config = dict(
    n_head=6,
    vocab_size=8192,
    norm='rmsnorm',
    positions='learned',
    init_std_qkv=0.0159,
    lr_mult_qkv=0.4,
    warmup_steps=484,
    decay_fraction=0.759,
    doc_mask=True,
)
MLP neurons of a small language model. Each row is named by its layer, matrix (up: input weights) and neuron, and shows model dimensions 160-287. Each number is 50 + 10 x the weight over its row's rms, rounded and kept within 0 to 99.
After each neuron's rows, "fires in" lists the words (lower case) most often at its 100 highest values on Wikipedia text that the model never trained on.

L12.up554:71 61 53 49 54 34 58 58 37 58 55 59 37 53 45 54 50 54 46 34 54 64 63 42 56 37 63 61 51 43 63 41 61 59 69 42 65 55 59 46 53 49 38 29 56 50 52 29 79 47 62 57 49 51 50 38 60 65 41 50 57 49 47 51 57 56 48 32 43 58 53 59 52 60 54 37 60 55 56 59 57 47 46 64 50 28 49 54 50 56 53 43 65 57 51 46 57 45 51 42 73 58 43 47 56 48 47 53 67 57 67 31 33 58 34 39 37 53 41 29 50 30 33 60 53 44 45 67
fires in: "he", "she"

L11.up43:61 49 31 47 40 56 61 43 34 54 50 45 46 54 57 55 61 53 53 28 26 54 38 40 58 52 68 36 54 42 58 53 46 58 47 39 67 57 51 44 63 55 46 45 49 55 39 32 53 44 60 65 49 47 52 42 47 50 54 51 57 28 48 33 47 39 45 55 65 49 57 42 42 45 48 40 56 29 50 51 33 57 39 46 39 60 61 25 55 55 46 62 54 68 28 49 40 52 50 35 62 50 43 46 60 42 42 59 51 41 47 46 48 51 23 56 52 45 48 36 30 27 45 48 55 50 40 62
fires in: "an"

L2.up581:55 61 52 47 51 38 52 48 33 63 54 52 49 47 41 50 59 46 77 54 51 35 57 47 63 59 51 45 59 46 20 54 64 52 49 38 60 52 46 51 54 31 51 59 34 49 49 46 44 42 54 64 46 39 18 42 50 53 35 55 57 40 53 54 53 58 49 50 52 47 54 46 53 37 65 53 59 46 57 57 52 49 41 50 55 59 44 57 51 53 44 53 50 47 31 52 46 50 54 52 48 37 42 71 56 39 52 51 59 49 62 54 52 48 49 50 37 60 49 49 45 41 43 48 60 54 59 49
fires in: "most", "more", "many", "several", "numerous", "best"

L3.up214:57 40 45 51 57 46 44 35 47 50 53 39 45 38 61 58 53 54 52 60 54 48 38 41 45 44 60 53 47 54 48 78 56 39 43 56 48 47 59 55 45 55 52 49 71 41 53 43 39 41 41 58 36 45 52 55 49 55 37 35 49 52 49 63 41 52 58 48 59 40 64 33 60 44 43 48 49 51 59 61 65 47 62 67 52 65 59 45 57 46 60 47 33 62 49 52 50 76 51 35 48 42 48 21 55 50 58 26 45 47 46 46 42 51 42 67 39 59 48 49 40 52 50 70 57 54 47 37
fires in: "they", "majority", "started"

L11.up41:46 37 46 48 47 35 37 45 61 49 58 50 44 38 52 53 52 53 45 52 66 46 54 39 52 27 55 59 45 50 42 52 61 62 55 36 51 63 66 43 62 47 44 63 41 65 45 28 49 60 60 55 55 56 47 36 51 35 44 54 53 66 43 53 48 48 57 43 45 58 42 67 55 71 51 59 71 47 56 54 66 75 64 49 53 45 57 49 39 34 64 40 58 28 51 34 52 34 42 60 56 50 29 46 68 60 51 46 66 52 48 44 64 46 33 47 43 45 58 32 55 37 39 57 58 50 51 51
fires in: "a", "i", "one", "there", "we", "any"

L2.up1133:60 55 34 41 55 44 49 42 41 59 37 49 60 31 48 58 62 68 73 73 58 51 50 45 56 40 69 52 52 47 31 51 40 34 50 43 56 60 41 60 48 55 57 63 51 55 52 31 53 41 53 35 41 38 29 51 57 49 40 52 53 56 69 51 50 54 43 59 52 55 59 50 50 39 50 57 68 33 61 62 62 49 39 50 57 61 63 51 52 61 46 58 52 46 29 58 47 66 50 51 58 51 37 66 40 36 54 40 53 45 54 49 54 51 48 57 29 48 58 48 54 36 37 56 69 35 65 49
fires in: "best", "young", "most", "original", "historic", "official"

L2.up441:78 59 53 58 50 16 43 32 65 57 54 69 38 33 40 51 60 57 32 47 44 54 55 52 49 70 67 51 51 45 40 63 38 60 54 49 49 49 61 52 72 48 40 50 39 74 46 42 59 47 64 46 35 56 52 40 37 59 43 43 72 51 46 48 40 40 49 36 35 57 38 55 27 48 57 35 83 54 70 71 37 53 48 46 47 47 51 53 55 49 34 54 49 46 48 54 44 54 50 52 82 60 44 54 48 62 40 32 67 40 61 50 59 50 34 63 49 50 24 37 50 45 46 57 57 60 39 63
fires in: "he", "she", "they"

L11.up656:57 40 36 54 44 48 42 51 50 50 60 55 44 43 34 55 53 61 48 64 74 47 60 36 52 28 42 47 38 64 36 39 55 68 40 48 49 51 58 50 57 40 46 64 57 56 48 35 64 48 45 42 66 61 57 37 48 64 40 42 46 75 67 47 45 53 32 40 40 66 45 52 36 70 30 46 55 53 66 56 56 51 54 41 49 63 43 36 41 49 53 52 52 57 57 57 70 55 40 57 58 51 65 62 55 62 32 21 47 57 64 51 52 46 37 52 60 50 57 34 61 55 41 50 49 52 46 56
fires in: "that", "there", "1", "one", "what", "every"

L2.up1534:62 51 56 48 50 35 40 27 44 41 64 65 42 48 38 58 53 36 42 41 44 42 50 34 47 56 63 59 61 53 59 62 47 48 52 49 54 50 42 61 54 30 39 41 56 47 52 37 51 53 41 44 38 53 57 47 52 65 29 47 54 43 52 62 47 37 54 39 55 52 40 64 31 47 46 50 70 50 60 55 38 36 45 51 57 67 24 48 35 38 44 58 46 46 62 53 63 59 46 46 75 53 46 64 62 35 43 42 57 49 48 48 56 56 52 50 57 49 24 41 52 23 35 47 46 53 52 50
fires in: "he", "his"

L11.up219:59 51 51 61 40 41 62 55 56 55 40 49 42 52 49 70 69 45 32 36 49 52 48 35 62 60 47 62 72 55 69 39 40 58 48 45 50 45 41 53 54 66 41 57 41 39 52 37 61 47 51 48 55 32 57 24 53 58 48 55 64 40 29 46 48 27 46 54 47 49 63 45 64 56 54 54 48 28 52 45 50 53 47 42 52 67 64 41 52 64 50 55 47 53 47 51 47 58 36 30 44 60 44 46 50 40 31 59 44 49 42 39 59 58 28 39 51 41 54 50 63 52 48 46 61 62 31 71
fires in: "an"